{
  "positions": "rope",
  "attn_scale": 0.0884,
  "tie_embeddings": true,
  "parallel_block": false,
  "init_std_qkv": 0.0228
}
MLP neurons of a small language model. Each row is named by its layer, matrix (gate and up: input weights; down: output weights) and neuron, and shows model dimensions 128-223. Each number is 500 + 50 x the weight over its row's rms, rounded and kept within 0 to 999. Numbers have three digits each. A neuron's up and down rows have the sign that makes its largest values positive.
After each neuron's rows, "fires on" lists the tokens most often at its 100 highest values on Wikipedia text that the model never trained on. A number after a token or word is its count.

L4.gate547:423436513444435424527503491447500513466415535566469505507491445506560467494439408522469538476452407399546481530598520498467519585483493464563548471466464545546466527448456495492486559459496506538470536426557530604460443466562502575498515489511461511415480539474434508547578436464432510429
L4.up547:419532414540382529494530492400517436582533553564511395453508475519502468523484521545486569442437537412504568497473474493513539537537453453508463485456488488539521498463431493581373524620500585597435578487445426526473666485485605416507453541478541571473492557487450594514552421517450555483
L4.down547:452514462484533573581544417406575508498489473483522452463486456477510467542411521431545521502564503500525498486500464513535623502462426517515474557531478618456459508505496508502432581418544441495458397459533476568496425534437514547504518430502491453481525508541493507483536545511427472446
fires on: " po" 31, " Po" 21, " Art" 20, "ol" 6, "ure" 5, "ence" 4

L7.gate823:398428478459469470537600457519529504584451508522562466481430452550470538398436524563531477498550467523549519512579476508462579497447431459596486501439562474456449543360498475501577514533532526370535522578499539501501507566535520446461532456505460512416479492427434511538490449629469533475
L7.up823:457495521514589514481458497520443522547484419493512495409456501483483493542503518527444500537554505428493498524510530524441533484412549460578523511495478612463579424498474416488491412405590483539437404424492503499521432534505480494509498509598569526476579505507468468483447538505529535492
L7.down823:466530513573480517487510465498510460437551548488531517540486532420497522454505488472561540426424505531489524457475508561494509460457485571490538662482445465632443530469561508505451477572484566453566431522542426526480496482503448579531471575443464519490441514438430471535545431536468515437
fires on: "ist" 19, "er" 15, "r" 7, " player" 5, "ed" 4, " politician" 4

L4.gate692:533529459525437511366482495456513468573406468490503573538464419432437555422527395506465469530463441550535466492483490434531456504460468484511424489494431415450476397345487538472484472507463480475519466476488471465477554536520441511522539539472499527582471496576572418521539502578418456546
L4.up692:468576444508395521517474397501508452509433507549565524553497428429499487428497481450505415381472545469440415449527378426558486556511523470472487533444398475414488478491461527587525469541484514464446434513473435529476549502436594490484518467461571461503583482509441488557501453492554443540
L4.down692:455487506577518483549548409533530469505572512520632519482539603452548552425461556496426520526466463500507590473505552505474429549592520550558510564364557449488507457477494403543511533519463543386459337430532529466414517623564506526499492573567530479456537444493441500420490512485498492574
fires on: " for" 35, "for" 15, " on" 14, "ual" 6, " in" 5

L5.gate434:607408505492492475564429500488426506553539424447554563459524450416469541501536494530392528503481488521533491499532532482520577495594506413499583480601451476488499427518425447516468429365519438445438504488387527558615493486481478573441427467452499486505499377453497526587465500526507410493
L5.up434:523456485459509425565516523473544446541575555499542500585509545499562460540520477583485572574441530467512477412564525469492393432486542476591426555516562573500442489526459501457408504457580470547611471510425479458440473524513574470465606559455538492585413523509443562461457526463548554489
L5.down434:535531525468501574425529513521503549509530423465532525582448554556490571552435516575555532511497426550474511567449452470529472590484565495487490518499480504529531430447529443425609473511486523447513454502399491490538473515445488567450479551472489530519479387470427483465527466496486471433
fires on: " service" 22, "age" 10, "ance" 9, " Division" 9, "ence" 8, "on" 8

L5.gate268:458488465526503521527458503487454483601543532561493512441489482479483548500527552519632528543534433476556534482479582525556472478525451461537461535526557571504501474496508518447517529441510520455549500511447543513495594475508522464533476501482460525527423530478401415440421547453564420480
L5.up268:475510522510536478551494495425527513532508482563489494412605539480583462505620521429413626466554467461495628405608504418482453530510482425490519491559504511550540435536467576526481447516569563443489413569598520481539448505445447498582571448484467501636477499499515518452495464488515515542
L5.down268:516433443554573438540521512579423546537484481430514508519480458455447456514518500488566416505504476503501424489546595518572453468496475590592564513413508478469542582455549532537486520556618490400436539551439446510481480522472488494445497483540583455516475498515528382594583530517546506500
fires on: "it" 39, "e" 17, "ot" 12, "n" 8, "op" 8, "de" 4

L6.gate614:514540512512559500435446552399451554481522506517496532436482497353425507533493552445558585511514517475419458555544374575536502500585589538534471433417602572557548507507466492518404459554456474558521534477500425498639454529513443540459511441510506488489497418515505490488453533466445510590
L6.up614:563506586480571555458489419486499440487503528432517471559507503457562596525469509529495456522560508505500433534505487484476520520580450564548537492444552446537473413469532533489513505530561591500513514509559547439573587522496375476539563475476602461461426473467546521428574545506415514557
L6.down614:513471490531481480417446524459440424441466497552485466487465529517489490492522550453586517489507459483470610475481448464371524479552524434487438496533573506485541556441536444399489618483395417560516513442430445584446491629444541514504455552473591390405593469485540494545486527555492472527
fires on: "im" 15, "gu" 10, "ul" 7, "o" 7, "e" 6, "ia" 6

L7.gate688:555496513399492486594490597568493498506498543450509586544574514486540481518493569538597478486549512408464500517497548573512520524500487604595463469595482429534528557543568526483430515567527539495602470537438381481519486570493549546536443466561429542450497464454500527501533573422483447584
L7.up688:502534479491496451508501535500443591452557418459437516469506476509462631483518527503524466592549384512465531561486510482527569473597416551560563508494485404562504669535471453413534555503493522451557575474518418653541534486470472439556560459550549404507454585558489496487451490498475535494
L7.down688:454506493404403544471624514515435584423506531513505553447603561527544534450532442515541531448497444437495455428534415448542474431460585551510440557483503463505489446565468470610549483624500528573587538479550447494546454518461483425556410576489494575465452553505461554579442488472526505478
fires on: "w" 24, " that" 24, "t" 10, "s" 8, " a" 7, "d" 5

L6.gate619:599488448516475539469528462511495510519521482521542476533611496485484547554457479479502533533518597517485548454522481524521483540446615587346520447480509506476406472459507580516559529524549494486561474469475502543434579450493383451475459544607460566497468525531490520468577618467510633441
L6.up619:460458495507500553534492536518511626587571538518531426478514590520370469481527449542477558536482532506513509459500429528522499536540481483475431569607469496540498544430441509478639477387423452515450446503529531530525573449532480450495459509396495494480454444512534506515419443539498570508
L6.down619:527386513565589379433438445476551421549497461491438514511607521463478481543476442513514531547438474627533493479504467492541539603567560505488604511524592529496486517555464546513532463535533517413611478547492529483516541478512515613560421527453482482546471490466527510467560483507557464496
fires on: "ab" 44, " until" 10, "qua" 9, "ib" 8, " near" 5

L5.gate709:473458485405592569415513507421418464473494485492498482471462438511537458505462500483483502550522517567472489430461543472591538492539499492512487549473583466481457500420448539560453519489523469452454548495533490424452493454503468618418602498432475522558473460535510550456495513442533441516
L5.up709:596510610495597467539459505478479508560517571395537418416503526542535546514507430523469556608575548387514519470503498448493394427570542477611425530396619466463556518522586483396504480389486507476519502532556527530633501508422520539530449499557537554567498360503560474536471541510455450454
L5.down709:414484521548413474523519461579478579450606534483545423520528500513569599520449567492481441476461424476457514567485532411527555468484575546528483411583565489495566417548497545555493517397480558471468540494465574539472444380444537587515406340578570553485544434483394539482482478511424549495
fires on: "or" 16, "ur" 12, "ri" 11, "O" 9, " critic" 8, "ception" 7

L6.gate209:477501510577534494587480526526479536536475473504467548555534581448484544544500495545595493470570504422515512548487551491509434544391512589559427438424464459467470485495479551429470528450561506430574466542371495499469543488558557543461551520512451502411496532453489462435472507623602476533
L6.up209:454549464491523578440460599569613518513545526615505564574586481469526549547476525525573573560570529546557509590549427469527576667525451472429567443384580456553450507576460549495472484510507473508502540442473435506498559444513507605501497565477551436534548485483491549405487490492501482632
L6.down209:450482549500513428604528507610448561518456510448474542447555556525498474530501437541486479426470539496424472533547538464531497453490478514461560463487477439422542553419513492503504496479464595478409490567526485481516500585500498500459490479514398518501505436484489395550632466511518465565
fires on: "," 50, " and" 11, "ta" 7, "ha" 6, "la" 6, "ra" 4

L4.gate474:539511483461557603451463546482507508505484537524571512476464578436556487449488522475430506495497511463528413434382552519425552527541534517404598452523485465509451432455405474528539510521461506460533514547588532502509498525499488516443520452620503482483515485483498534448500483583522518469
L4.up474:554498499629485470534559488540555524568484473482533524491556476536517543533543461518578543496481447534491467536436525614527473461554514442507483423435462546447454456448589450533578569484479476556382527443530495501432568345448432458513509479518555563501527487427424530517517462511403425466
L4.down474:434487560525564547453499476452419534484468437566511513499399501523450486525606468635466433515509507488479536501495571532485498484487544574443464452443521563509450474498546538522476578602520467515514587572467493533407518493501536432474577442520512510501472546420478439460419431530530485400
fires on: "in" 31, " gr" 21, "er" 20, "ine" 6, "ut" 5

L6.gate978:481580501527501549438520523514405527563551559434585417509411462519467466468532441447417548533513561450487519530484502454526537427480500562500456428393399482494517519472536480488559500569458474521456498476531451422440533558476494510484533651542523523502503572437484467483636441507424478505
L6.up978:490540463545553556447510372433411519553527525526601451513395460503509578518482530500450601484517467505475450410502426460505558506447514561538506593430437463473495510537504438414515496532468595422431449561529376437446568434505459512512555497478533453488480448429505443441520532593623511468
L6.down978:495450441557442476474466526517398553543555499502565513449389474536469398471549492444464499536500407525433497512391494518532462470505538475575420494569508485543510481487561626543509541531473451449480468536576546539429554485463516518425547543447497420424450428613598476556526575466475509586
fires on: " for" 42, " in" 10, "serve" 7, "," 5

L5.gate799:511627523379520543450470518520436512470513502448482449465519531546486424455546444631536428555510531482487546499525531511550492438491555453448454469619472463418666488485418451454482514489416469576547582581505528540525443475460440488389579488535584497515538500540388513549520469511469566452
L5.up799:483497472516445510470526466506481584486497536472489469451431460535569585596526408562519476489476463358440497541439425491515468444547473526553521457457441562591554463519543441550605411494499571555483508559522534493464483487661586441491487418520494414579601529482518534435486446613514504455
L5.down799:513525483531483533459608522454574518370560515457473518497479454488443451471548482550463449486476518437544521439339435395508428548529462459490437483455551553441447520447623444447475459442535443495548436504538471486543461541489524494450412513454537572440487467556382596448555490522642515449
fires on: "mission" 15, "der" 14, "bu" 11, "ian" 10, "ize" 6

L6.gate70:539452564430436540469573507464384521483482355403514549465386478555408548526439560482528455481568521486516496453438527484475521474519520517471533472493431526483529483460437460479478485478623534578363586536435547467496505566558473450473434527563440538434446508410459584495492432552548514440
L6.up70:485507579532532478501574456467402519371464428556496464510505533548475578449572448490466506488515538415531456536444531500603540454407445483379476567440471474465510559488546542456543560478396447525530491507513462529399429487535505443491558562569449584497499506525524490466548411541566454482
L6.down70:497605417492466538411609451547510532461517508503493451450466472361568458492509499505531449454528519438527511506445469555507617525426589438543505543555473526476514515492579498454599480495465534585393495518565472579494567465381508553542465508464496510503492469478462540499579495519503452526
fires on: "ment" 14, "ity" 9, "y" 8, " city" 7, "re" 6, "ce" 6

L2.gate819:525486502572463508519494489473465420430433591478500437556552498494554486491502471425508531484524478461486458450528535464536433541527458491486464524587488497495443530576464464500500550641514467544479515434507595579521502444585507469497489498572386456570465544510448561448604432554501593429
L2.up819:511476467405528495488498487517525421548616482463472530478436556493474564454541521456495497464501544494476454539520485440492550500412436478508530481474527531519474514639470487511551462547471479542492619449459607584441491477410489465526588505578459484469521468510488625459453512555440561457
L2.down819:477436461430546571497538481467527526506554429521523521392439548590387545485431561462501456501480463502485547548520370440509517553390451478464511504499529524517495562494509476579467489482504542620453543534459540523487468450332549464600533390532544481403451502539450570510427463436431519388
fires on: " Po" 48, " po" 20, " pa" 18, "S" 11

L2.gate367:498483516426522518474524571524502509497491485531469543514658366495492516472472480515503489496480495520479478501440513486539495427406453435575539465405506468535610455542426507576502615462484519510473495484517512610482580507498549432514443508507448467539504519440485513498533501544529510537
L2.up367:487429517452552490433467543502500516477502483443454534450551446469541510561469480419472595468562484603410467452515533458499467531413516444590585498371457479516582360515479471473541559542443490575477490540504451453514540530488433383571480485581419477509522473422564439506515571553531543522
L2.down367:426484485424507454330428529467498482526536454502518574505551441470443381490510485459514535489608494592458496445403498445464548507402458449539519556400566496526532428534464489433536493519458498463465559503571496535531590511483492396541543449575436470498493475389479510498469541567502402410
fires on: " Na" 46, " Ja" 32, " Ka" 16

L7.gate792:503499518522521447535430543547488520540513442464484427505469485540512548417583463521419500592560544446449522437549560515496436586623445483518530557531591402514403520551508442452503602366490513540481500635540516464412576448500398537528548380457465519530503484619474509492501520431403551511
L7.up792:504417436428420518545522554481508527502469445502479486428522567489370528523483411482569461581552499376458498520392525504515400511486418505557576579473499545533462546545543480480497543530537428463513488519538451530550497457492400573570470521516540530377478600527508470522463513515493483560
L7.down792:506477475452508431488532443510506479494487522500500504501552394521502521523473491416489528481444548579604460455488551526523524482548547397477506531457484459442520532475482456462480477576469620548544513464486587561443468536414483514397611639474483506547484393491531470512529572506547556491
fires on: "ver" 36, "st" 7, " and" 6, "ut" 5, "y" 4

L2.gate421:482436577508510548417443557558446461403423496526481505485538477436536520460508413450425414493490473562527602461399537625421490482493512552576560510423601429501525467540538544506570437445506474610515402508413476464544482495501543435409464512523468589505455472434485561581433546531495576534
L2.up421:524520438420520462497521483473510451508487565526502467517456486517501429554485468514523519524575547511513587483430553508500457565526529367428540520414477505459467472550476561476465528485523587561554524533404568483461501499533529465546520441535455479500451519468525496447453489525455531483
L2.down421:447526528366393525506480432489526479452450492518612525465515521572517493575502532443507455479500425503451508506459501508532560531498491473528529491448509484579492503484574567452548504451470589486591491546451528599515597442448537494513436424547554376590517501391546466512421448520528493462
fires on: " Ja" 32, "za" 25, " station" 11, " su" 10, "ina" 9

L5.gate528:502415494489562547553458526556564514476429538450514458484499575390474420560518562596364509424516422538502554558562412526464529591520457610542451516473496409547458568452571476535450577479510490499563512459543513508523525480488534533456469525494490499480511446491494563505487550506493523468
L5.up528:593497489525558427549542517563462505494490450488480530384499337486523521473472612513536438552457527472562514517418509430549532525475487690531488634520438531504523470551499501500546546449541501508498446544442482420432451541451419478600430511472477495441457429520506521586509501515513583569
L5.down528:537457442531523452436482515495442409455420506481536484546486441403505533563532435585488470515503591533562571487505494482554527471494526622494549510405451475490555493528470488585428484444512600624472502515499466510563469471526500484539514526479449512494476457515450499555472535568541514427
fires on: " |" 60, ";" 13

L2.gate685:505477503574539492439566582504467667459528484483481502505534568469438452560435481500439524563501523547563538539451454561511486524432492508358450461447529538526590540539490441505443503508519457512507462390562445495476634506466513477466588554545535499471482413527522505507540528557622503565
L2.up685:536501471485472610482503496454519606436506446428421517574484567493423569564559436427505631547469510533615413562447504512464495511450497593458441498509540506533469488491466450453452486489501439481469475437529472524511583474490539527430569521493563536396458447528582471487533535489548469590
L2.down685:483554482437527579446514494458496558460431417502509482603496454538511466479455476400487535543508497465589439579453506550471478522463534463448495547485570512531437510505467434583432437462501433464417464497508519517550597481506478450471472507474548511456514431524505449481526524457559502581
fires on: " T" 52, " Je" 24, " Y" 23

L7.gate956:510495549489420491483453472491575462484614571443487425575527529466519546463469494400378499449448408406602494541420536514531463537534572482534495562544418461446365460433495515533417580574523496640471525476541473446542558503527476521561496569533544557476514491511511558522483469466479517453
L7.up956:595576504501480516537536525483490530496568548470484459501525514490487554439494398497513468511524526539471538489553436448548454579540474507470524525557428543551511531413518470651546412486520563559435505418438573493530472529524544467603502561493518471547501467464555560542429517464598497473
L7.down956:506465556528496483489630553575489492515451479399508576520522580478513433553463630484582485548453479479393472482430579514522387650456465484455404451437465618556442446499525573506534551481536559450447554513507420477510448540493466480529552471548555562460513462491444471526414526515498489504
fires on: "-" 57, " |" 15, "st" 4, " and" 4

L7.gate254:526535504457503453508513561528473521545552437538564537557588551478410502456405495583562582434556441500471534482535512432520522511555503519415495518477499568470497435511498449432546440509501405426553543467420565515537438580488561553456607516473533388516486440526417539502430407465496500565
L7.up254:498462471509515520423521565441461415531577482485478531527547601524525602401596550547511555510502460552497460469497467498486524529518536438600534492591504549478562510442495444427516419487418488511415474430535421581479481416564518510458588519550424459487540496596462547575487591483518520529
L7.down254:425456487572498550481518497473579462571558522479551532518561545464505470560502587505582549574525476504505531498493536447455462481422478515557493536512556563553491472537432442498415437459495568577490509537546537493502387584520490515429503551453513591433535475399543494516496430533494550523
fires on: ");" 23, ")" 21, ";" 21, ":" 7, "ies" 4

L2.gate704:513478478433489500447558503522554552578539518459512461528607414483547493550457493363450423411533458448493508511500439510546595542508425441482482459552442470561540437489492490526516462539510519560566473475506486482507563564476468499417472536484468504577489436489545432560572611574490569463
L2.up704:472532476495485589513517490507582595510531544495557444529520571442455587545545486487465534543433472550561411573406524551516539520514488557458413507539488546591566421436530503495477512616452475549657531478549525485593578577473519522532459489536477463462527563550549377509482592598506460449
L2.down704:471491504540477548616516460433612505498460472527455459528522548504530584478513469525390461474501603488557462376456424488524516514469490466459521535581563569462564409554407483441477495536512541545494457494467450517557582505558437471501489553514444488435446476476528462590397508502509495458
fires on: " T" 89, "T" 11

L6.gate8:513447569498546537542589559449452535468501477468534519599522513539532462478498550605568473559512461479513442488540602557487478530489505509544404559478509442543539510476493567489434499522473521481488431491532447434465500586412523462458460475470478473502472506508444505477516553475505490547
L6.up8:506577452534525450479370515525442467527543540452464484414473431407401512493506591442469474462532527521466502556507484495531517503545476501469512501461532594467541512546507547535473573464523512487502419557458504555469520449524413535530570502515473556480471504574588494482466518430487473540
L6.down8:467456627548517569501452491575421484509530577471504470541427478490512593498438454526491513540453556470606492509590453494464467486435491600551461572489509483486430467492530440466592453537516441481415454499422455589499511466459496559504447451454466456477474523603456549543452536545478477432
fires on: "p" 23, "r" 14, "t" 11, "ron" 10, "qui" 7, "s" 7

L4.gate857:490574463515534477571500508437475483450606485540481495510503529462589477484452397516500437461517447564456404432490580438581403493523449543558561521507412439495569461524437496562455508549489490464464497516550440559469526443505522524587436500538470467587542588515493513460429586456441427500
L4.up857:488509517486531473547489412508528526498500502515502487457516477513495564535464494474456559498537510494441452451555533545529437543493536583604580545422559476445497518546520482504444524463565472502550576472526511443466543532453435541533504427484618501437390443530558408504577584577551463460
L4.down857:465429429532478500460386432467491483479535546558524471401459526534574537462483477534549501520523409553530469554497562502610441463457517510478551496434558451422515489504436495614423477494470424429446463560573529515390519511457535532480479441504636509476500523489552580563426500549502428502
fires on: " Co" 50, "ur" 15, "o" 14, " Cor" 7, " vi" 5, "or" 4

L4.gate828:483422504459444468459454542566398559457442440604443547583478386522563556388579565515555649462439466512524481427516476475455461459479493505505478549494520451531493517419487425621472472556549594512427436483511562433483576548569439441549515579439390546381437406438437437546486488548562503507
L4.up828:541533488541530452441515511523473536527498466467521529495547556537491502410463527451441536477499535467514469557541587536394551514516535472466426562442485547528576446505445440490460544421612515499514518525469515478430593572522474434505488570538475418533463473473541427454507537532420576465
L4.down828:521512492475511531448460501571531479520466453493564546466421497502442600524556492453501539425427463525482511408521540536375500530392460450542588537475507393436522578556494425507528531557539539518609549590528514471476523529501497393537496546588528510548492494507479493519554602509520526394
fires on: "er" 12, " lead" 11, " player" 11, " football" 10, "ish" 7, "tch" 6

L7.gate354:462494535518529449560426564502476547539473530563441489397499430528471443466412541458537539460541506538521515460588406454539540457542463443499452514598544463574497450447453447562481495547463497484463507463408508585523545541566493584458487452495551535473522566570470419499476491470509593515
L7.up354:502581571474540568570530550461454479555466507501530501550566519525490618537489527537519489493509450488504458476488596487548476483542455538508509488542553481551513556536520438481482471509530591479538561456523492452493503525598500488589589457508522568470510561598547498550435521413524460445
L7.down354:394506577539507498498480513406500419456424514454570525447464568551522480521551618524570460541551475561486526479574432474552523448552464591497492570550508547410481568495530442456483436555474503507485474440473569452457510501521578530381406581468525538502569505489572483552518506459524462491
fires on: "e" 29, " m" 16, "ea" 8, "ia" 7, "es" 5, "te" 4

L4.gate383:522459470447529608476585531507427583604527581540450399505510443517515484618481508526544462482508517531476504502488512562493572450530472584451682457526504470529503528514508462554569542494505507497404584491524522446532453431542403550509550517483511510488466408483475457388464425407599558463
L4.up383:534443493555571485563514575522441531502492437437490515457599472496525434436494413466538472505401528450485520439489505460542445457403443551573484516441474541537427439512411573556444524540585595534468602552514476421537451431576523525484462562409501535412550493526472549565498526449511474618
L4.down383:510394419534485450522522550473579505490552509490437517584500501500551545426467484540575594479540472522464466539449407467548554475560470507458476666493496490421460487468472440479459554538452490510363553573567608534467546592497412501484508564536503512408409482447480543482495459449409502416
fires on: " her" 24, "ef" 17, "em" 13, " some" 9, "est" 9, " former" 7

L6.gate911:502562479505449468477564515532491511458465498527538519468549505458458442504502566520538613448540513525574502514495571560608457487521426441532480487466575385526516512532504526413537443479596539419497479456473527569478515560491393451511467486483525417479571514532470505490447530524478485506
L6.up911:475541507446504488528494418639479618533446431546526564593535489448465569580539435540487520460507575521541482532531450445509551430437481532528543474452519535356536558486461425467425582471467549459524561400477498529539569468519433479527537470468456486430551585558519492529512418543520530434
L6.down911:451434554507468448522581579486464440555511475450503375487491490406464490545521459519532517509515477543451586482517489466554490463503498494536536527558543474498496610508491557487519488405496470519504557565523514513568505518500517551551489396459526566513486511579556514593453403424491506459
fires on: "d" 21, "ver" 17, "ed" 14, "000" 10, "ified" 6, "00" 5

L4.gate604:486516446488579526501446470532577491446540528512567477488523486534427462428447522529532535430509391526460469417555602571460503486487507490475554491366576574563589517521429516564546558460469437554480525507535483575504580533561577429498529496514522443522453546600510451479475452561507446525
L4.up604:432487447472545589482486473475481443433482548537448476451588409540463638545447473530555482423554428583521495445484497562474480455498469476508581523397460496514467444572431522542595597440528494497471435561527594491539536490547477433454448475492431440418515593508551478595531380428516402557
L4.down604:542513502507523550394451464493544429457481454465487494534621460474542517505512531482551518441568483459579498468505506603545601550529448539501547536433509357450493387542453565525554528458514515496546470451596553516554478396457479453510509543407467425579479430514495437542558498403556403515
fires on: " Ja" 32, " Je" 16, " Sha" 10, "ha" 9, " Ra" 8, " multi" 7

L5.gate324:567447540513508425394504493443499556619541435506538462474495452582418450444581407529596402465492534484474404564487604557513508435539466505450548432525486544462414495517490568544450543460532432526517452489491547429369487539494527518546526564476503509520545390365532480503524458611519498524
L5.up324:394473494464528520446540523464560387535489469492512531498448536540473501453469424473534432575500581418471566527465540552549509435518593481418553468529554558547466507436484535498522480476507477417558484443523466408387396504511573522414470531487598486487571474499516556474418479527458517458
L5.down324:518453485546485622531466514518536454393530522531501421504413412511615501531467490491488465536417509548401468455464569500442479543538601479461523489557541463567633506435486503527606545579507473573547541476392446503541512509474535431600443567574495536481472549482495507443433499571392486494
fires on: "ation" 24, "um" 13, "age" 8, " South" 8

L7.gate182:524458372454407509456506500501509559421458516528432476516493501556538502547423440470482457531462496496506595525454455453577541503433487553537596463437463473504557384535510499492430523567421515570584488421471421550464475440532435507591429542505424536500511587461511496413449453488513558537
L7.up182:501532421510543476506547573428472538445612467498533441525537549511514512521586515546488544481562508478507480469620454471493511542533492512447473468572362529582508587560507408523567503444496538507485639519514463490508515511478408480516507502457515540500530465410401525586421523463502467390
L7.down182:563463547518472519582483531524575445502376560501510510460565534421494381542513571502474496482514565482466502564466498541526473534574530478537399497495501516475504555569563517503473531478591453495492494505496473516523529489532568541504479493433470480524411555532546487395488503401443496447
fires on: " and" 38, " to" 14, " |" 9, "ly" 8, " of" 6, "ver" 4

L6.gate344:563552540592487443576455559583441551473498515594473537481437406460538522485403561544504535490594433491532521441552514450463576509477524547463506474544603507503513486489568542467527538511565544445527467440488474466528565471547561500446587467455512519412576540479395405438473534516525576480
L6.up344:518480474483460466560499357461408529525480527534456574468445425517464514514534599500426512533465484433487544467507563498425463502553465481501439484571512617578545462499532518469445382612557551538475573495549516471537430516474432515561501415483561650492500514510509513480538459530462503494
L6.down344:483452562512479572432608521512464495457593565480555555533444517505578450496502556544578495453519456510524525541580519442586619413479450542456579530569501434565498453509436404534469460531528429578536460456589555496542521454543420416398484550577593501439454484448391439469505603516417453555
fires on: "er" 38, " it" 14, "ot" 7, "und" 6, "op" 4, "rop" 4

L4.gate918:432558403562565449504542447428464507437531441537577490506574558499443495499544505445465486456477579424497601540558486420478594491435556581564485498514489573582571475486460490470505435522418492525556487492502523599433469511508519459424538526571509458584494525490578421484441562425550520459
L4.up918:533566506494558425470545390483474509544522511589490416514555509438518508513445418513517439461461401495514496482487405554449584492424520525563450452371590581539572508532447509505464480488432532633466463600456506508535571465490451485550458479544448458579402472529491415586540524495492510494
L4.down918:535483535499580510530488509499570484489498438610555530567582469490506564533475501551538501409469554529419558525440423599546425526444498473586517593528525431588483431525535514527490448471500437478482523421527495547517522504522534427482616444541562424517566515563484456455464508436491453489
fires on: " f" 27, "ed" 21, "ult" 16, "red" 7, "ru" 6, "o" 6

L6.gate630:512516514483516490484480482436626446511488486538545576559462449468468489527607484411582468521455548528430524547515536422430583450543519556535538571533450506529552425540531443463498522564487426534601520493473536530472507516459539480427647516529461513505510458567470453440494429482552506444
L6.up630:544439423489469552523461500459543552480532510557494495463465579608520454527599503551425496499492525541479532511407472486457596505537505491566505506479492514422433490472446453582566643551561514508563592504578452563492476524483427467526501493554495551535510489528497456519513585559594541495
L6.down630:533514454507599447461422510509546477524478512515520495537554446449532510484532486497569527447444557619463342580426558498511484442488542461608591553479494511413468485482396522540399371446506526426487581469432500567461546426434487502518554457491487427584507559563519480386458503422500537518
fires on: "o" 21, "ed" 17, "ing" 14, "day" 11, "et" 7, "k" 7

L6.gate790:473557433538470490484454489419506522516516504502557489468473572473546512450527522495545485557558501404558593558528599442526551492444429497463465518496500556529485485474579600543573460545589463464571481424503481526501476477455527558560464549528478456460576537542613562413444486595489511497
L6.up790:524470506460533446410545412427527482491445433540509577435486433534567432573430426460398487517481509481497491420468491546441467525535542546515506643490451500445480487607505484569495545554486473532429487528610485438550465595464494575479519516492521484538462512488481496422522517567482449464
L6.down790:537543432494537419561461558502438525520416486553547580489505453430488436536448468512478452392490484506500424533482515498467543488414494540492553490481550528487515503506489476574431505551525499391533496421462532471483559448479493570498475485514468516345439539427546534420580511448581549549
fires on: "udi" 13, "and" 12, "ra" 7, "ep" 7, "y" 6, "al" 6

L6.gate34:542556446583349475564548487433482533488577390453510484581500569496519493453528519525495502434576488570418517520506531552489551409560479486611525467571569499430610503476480568545453532513493450550485602555471449498497447500446527462560508547488415528566495440473492511467513453472570440439
L6.up34:528526466521418462459531471490500528440496557525546497559565431450432471469444543528466466424577457588445368444524448502544511432535404450574466472504597552505540502544515537511520567559500429531517576464500464587575454543514591445461455536587476496569440465529493459558483548509570341524
L6.down34:514460470422404492442475431563533498475504443468420532520504436443544491487610570500497491527551388569523539482468446407506528545508533444443481416566562526413423488508438478405537510527516431521456511454585518527551548521586530424480544439555372503411514475459499532543491606549565467436
fires on: "ia" 22, "q" 9, "mark" 8, "y" 8, "way" 5, "il" 5

L2.gate832:518449499555495498591511542486554558523484406436449491503464470401498555525473550507515505468435558508494442570513559541565655523452549441446453522492491517502566515593485418575396562551490493489449471510432478501574439549476467501444526513573520446508651573581528483529505513460424451474
L2.up832:462459474495481533506499536514469530479505407535505510538553580440443574502457480589545499508398546529442409449498406613483547582452464481550495463537530549542608474477540444412544487611423542489503525478486471517578494581474442624456483533533504615435608469556572454525575527441496470450
L2.down832:408390483521521512485507545502474494494456485500495424463551553517494552520457569516496499484539517544440472503533479597519571623505478511465517542471492484503602403539536487497510496607448626506557426444470409572599551485448516484477455487495463409489526387543609503503488643473509454496
fires on: " T" 85, " Ar" 15

L7.gate629:533485482470468490508485575497508529506518398561634526446491657491579541426531449440556552510417436554470532527446502511476549426462420499524426472519484561400527466589504513498464511522561526521518528551444476555444493449495483483521555462539490397571508462558487464496485491534473486494
L7.up629:559502514556478487487483513537585472483473500448551488565524485440460492565555527548573450453506373422573537515456518551503429547542509425524573412543498476499539438563528509482500500577446476573546575571480508552552468424465688488461516488476435508536375506526527485503582489460477508426
L7.down629:406560442437475476539544399474568536511547459541456442516507626561422482560474483491519528526494529504426492547506480478575445552498452480508548510583508452489446484499384524457433422523440428493529455488533604445455548464547430455478614462538552509456552514464490474521517504484507479574
fires on: "as" 20, " California" 14, "ia" 8, "co" 5, "il" 5

L7.gate417:579513431556416473406568481485375497489449438434552504379506500456559498534484517495464432440503454484434450493494518521493491490452500446531540476503605387426501548549479494458514523452552521442488450446373611541539481491446411549533521506479546447506494516523483582536526541504517491475
L7.up417:551531433525474521426478489450457529533558485451512487464484538512547540541584506524451496503437410602520502502522505535480565527498500474537537450457648424419547543539489498500496524475478515438426506538445572501516471499420487475504504482484484414476496502621568535580443485536521590548
L7.down417:414531501517532473512480503558545542520582592475479453498481454542463429503459479500559578450369494520503580594543468489381554434456502507545497588484594483459442536540509548531493482541444516519568525491556452494521536555479432478553563407588517572499526436578457514553447460530452560539
fires on: " by" 39, "00" 7, " of" 7, "0,000" 7, "000" 7, " million" 4